python train.py --n_layer=8 --d_model=768 --n_head=12 --n_kv_head=12 --head_dim=64 --d_mlp=3072 --vocab_size=8192 --activation="tanh_gelu" --norm="layernorm" --norm_place="pre" --norm_eps=1e-05 --positions="learned" --qk_norm=false --attn_scale=0.125 --bias="all" --tie_embeddings=true --parallel_block=false --extras=["capped logits"] --init="normal" --init_std_qkv=0.0262 --init_std_o=0.00655 --init_std_up=0.0262 --init_std_down=0.00655 --optimizer="ademamix" --lr=0.000213 --beta1=0.9 --weight_decay=0.81 --lr_head=0.00891 --grad_clip=0.5 --warmup_steps=212 --schedule="wsd" --decay_fraction=0.924 --decay_shape="linear" --final_lr_fraction=0.1 --batch_tokens=131072 --seq_len=384 --doc_mask=true --train_tokens=795200000 --steps=6067 --dataset="wikipedia_en"
MLP neurons of a small language model. Each row is named by its layer, matrix (up: input weights) and neuron, and shows model dimensions 256-351. Each number is 500 + 50 x the weight over its row's rms, rounded and kept within 0 to 999. Numbers have three digits each.
After each neuron's rows, "fires on" lists the tokens most often at its 100 highest values on Wikipedia text that the model never trained on. A number after a token or word is its count.

L4.up2972:505526507399509534498519510530514496548597539539493511470556497520519379528628508551557541458496535452498559446492497507475484541455447509504480519490464512551508503571422444478464470502440508506528468503503514513531476458505551477413447536603463459547455520405514600450485473489477499454
fires on: "=" 40, "ept" 7, "." 6, " p" 5, " =" 4

L4.up512:516486438542444523446536528515450498449514450495576460535508434573511481440495534521475461500614503505519610544531407578467538557526588574545473413560419508431439525562575512495575467483529543535462458520570387478451386443538471535532546498493476535476534485450524566473528435473557580541
fires on: "'" 27, "\n\n" 13, " 0" 8, "E" 7, " e" 6, "-" 4

L4.up2741:540561505495577533495506445439481456568448449502571505504498500500542395474523447441496491472528450428537431541501438438608512480580652554459421474445409499449513500506473525558452484397503460453548533493528490513439606448496466540490449437389414539449561480505446557485505544547447542527
fires on: "=" 49, " =" 19

L4.up57:455448497518525524442457425344500446520472465526570527528498471472501515459464456534573518482524413456490550589532521521437528549519501555484408523540552522477514575495496533598472483480558569578555513493405444487544492481545543575453470591500492442503451483487537524512413504482348465519
fires on: " |" 30, "w" 11, " 10" 4, " de" 4, " 0" 4

L4.up2532:454525496425589428512536431471506490507498515574545574449623509507578597552496574486547445492498597529617483519505463419607497517426461583514477502483443464428474513477459577503463454490533571511493504485536513502574516445527604479598364461589533532436489499514519534483545535602542487538
fires on: " in" 42, " with" 12, "'" 9, " on" 8, " an" 4, " of" 4

L4.up1437:518384482423429508527573450539449490549506514429532440505490499595510474459527433414482477554470539433593429578476507607479506473485554523534483510551481503569527533481538475477480485543356418533422513499451526470430529537553535460547421540514534576480549415555468511486496534554397538506
fires on: "=" 25, " =" 18, "," 12, " statistics" 7, "s" 6, "cc" 4

L4.up467:530537515558475478478497486470501577433523512490480563490552446540466554514478547411430537416499501545525457569535449494504472472414539547384490562472461507366476472518467468464440513528524537518564433480558562465477569487492457492498379512507562468533393495478533458478593496549413452510
fires on: "." 48, "S" 5, "=" 5, " t" 5, "\n\n" 5

L4.up1605:397534527447471538502588503450542497494520535475456456481580511549500479524503556501505397440490557518456467567539438496537508446503524508545530542471534456620557458385502517456457558544456530471433557506567548522516448518513530444595514502446505485457505508552431576517464466427605451475
fires on: " of" 46, " for" 5

L4.up2468:493505456476466562512466544563437415445455590470484563471526504540580491490554511494496451437439609371540499596625475528550497558482484546511534507514482436392422507555476512554546427507533494486561499599455542468446455558563489473575514498533569561567457515483500526499524495585458535448
fires on: " a" 55, " \"" 8

L4.up2363:555537568550463532433470470455487447451509531435493496559531448589496480550513518534553505496406593474563493527398531553585545550525485506415464570488405595502485548611417477513527473470475517546539486524481522518488507469424545487528519529535588429560547511403518556489512491562568565526
fires on: "=" 46, " =" 20, "th" 4

L4.up2551:406571504466520420446572493567489413446487484442380523508476533511414404540580525495485565532601527525517527514620485497506491538512430590456531536563488507546360461499472488462649472508529430519586602479477461452512531490457490600530371482397544458498436507442597493508569462562419626515
fires on: " a" 18, "A" 14, "'" 13, "T" 6, " series" 6

L4.up2541:512515470444530491487669564398443547492540465510533540493542407466510579552505463480508505460590595452468555555518432522465440433320433523562455586410552577542468502475543541438437452524484560522517516452482572479426427457546561458534549544559444592560500472487543659513451504539474480596
fires on: "z" 25, " (" 14, " \"" 11, " His" 7, "bach" 5

L4.up2154:532445430524550569543574546426476448492504500464467492511557510564611444545498456560537547585499523401520466595517461419609508435540623542462505468508556634483414460462432550479526525579511575562401531503508530514521432564502511509565456560460601521391449486483500464353537440589439535563
fires on: "\n" 35, " (" 22, "\n\n" 13, " photo" 6

L4.up2163:537543426460589401555495491428562547524503535512466573493515434484544510368527472447445561484578456416520458544441596514472482435429608566513493550505531538507473445528527544491444489418533612499528556409438534455564461590550419475501504569418585548463498527493511513483468436479533521487
fires on: ":" 43, "," 18, " to" 9, " –" 8, "Can" 4

L4.up1431:552505481459504583465481464469465524509501643507482531493524413484420593481446526601446438495500417538493463486596365472546537575574537487522460434551476479495581621545450447512475504465537428523526536485576427525458520511521483507498588448472520514514450483442481513440505529429519534576
fires on: "\n" 18, "=" 14, " =" 12, " footballer" 5, " is" 4, "-" 4

L4.up1366:417473482416548474498452515446541485433529474540494478578561494476477438533553528582506440573577519521444499552459482530505425471504526555481495512434394534486570579434364520451490540584456572429482531539445576500443551474603516521504487515554509523510518538548501443424605444529542559456
fires on: " as" 12, ";" 9, " (" 9, " than" 8, ":" 8, " for" 7

L4.up133:552511514487519445456489495465460562504476386555442521436569485493453480494436496567446540503471434490606462592423543569542543533514457499502427463565453548541534605493489498537485510551452539509489465508571556486480504440510504472534361601542472524553535433469477526540527386587481512532
fires on: "=" 73, "ini" 4

L4.up393:517503400579523523548559508490557490414509540466488496489552455407523530495525485508504486555525429489539590519535415478489454539451596505540469504562389555490484407494532515544467560553472514475460540524580452471436474473590534526512495587532498461598452490489449499406535506583456429607
fires on: " \"" 71, "\n\n" 21

L4.up2572:546523516414505496487492520448562458431487596575509480469510375535459577490578419484558555480542514386539515609502550519479509457459487461520496487549463476556464548449512542507511518488446519493531491453578516442469423514534624481497365479524573517450349494500500480525440545533508530501
fires on: " an" 18, " He" 17, " he" 15

L4.up2278:524417502555438465469549565429542453475500492509497489540450456507592546590435544482466497471459533447512504523551516540564457535536435577533536543506443532430507448459430453470545458491473444594553414529495539510565545423510470556497509461520521446538367448527367590454487555525529633529
fires on: " \"" 22, "s" 9, "'" 8, " their" 7, " his" 6, " than" 5

L4.up2201:516474423485481506553555503382569447470562513488395489480508523527458531483567555452506439439442482531487403460484551519529498436463564511573532534463533583485506527526533598500444521473454464484466491543477499469415460514561440489499548516475498516495633561481453577454497477504522448614
fires on: "," 32, "." 25, " and" 8, " to" 4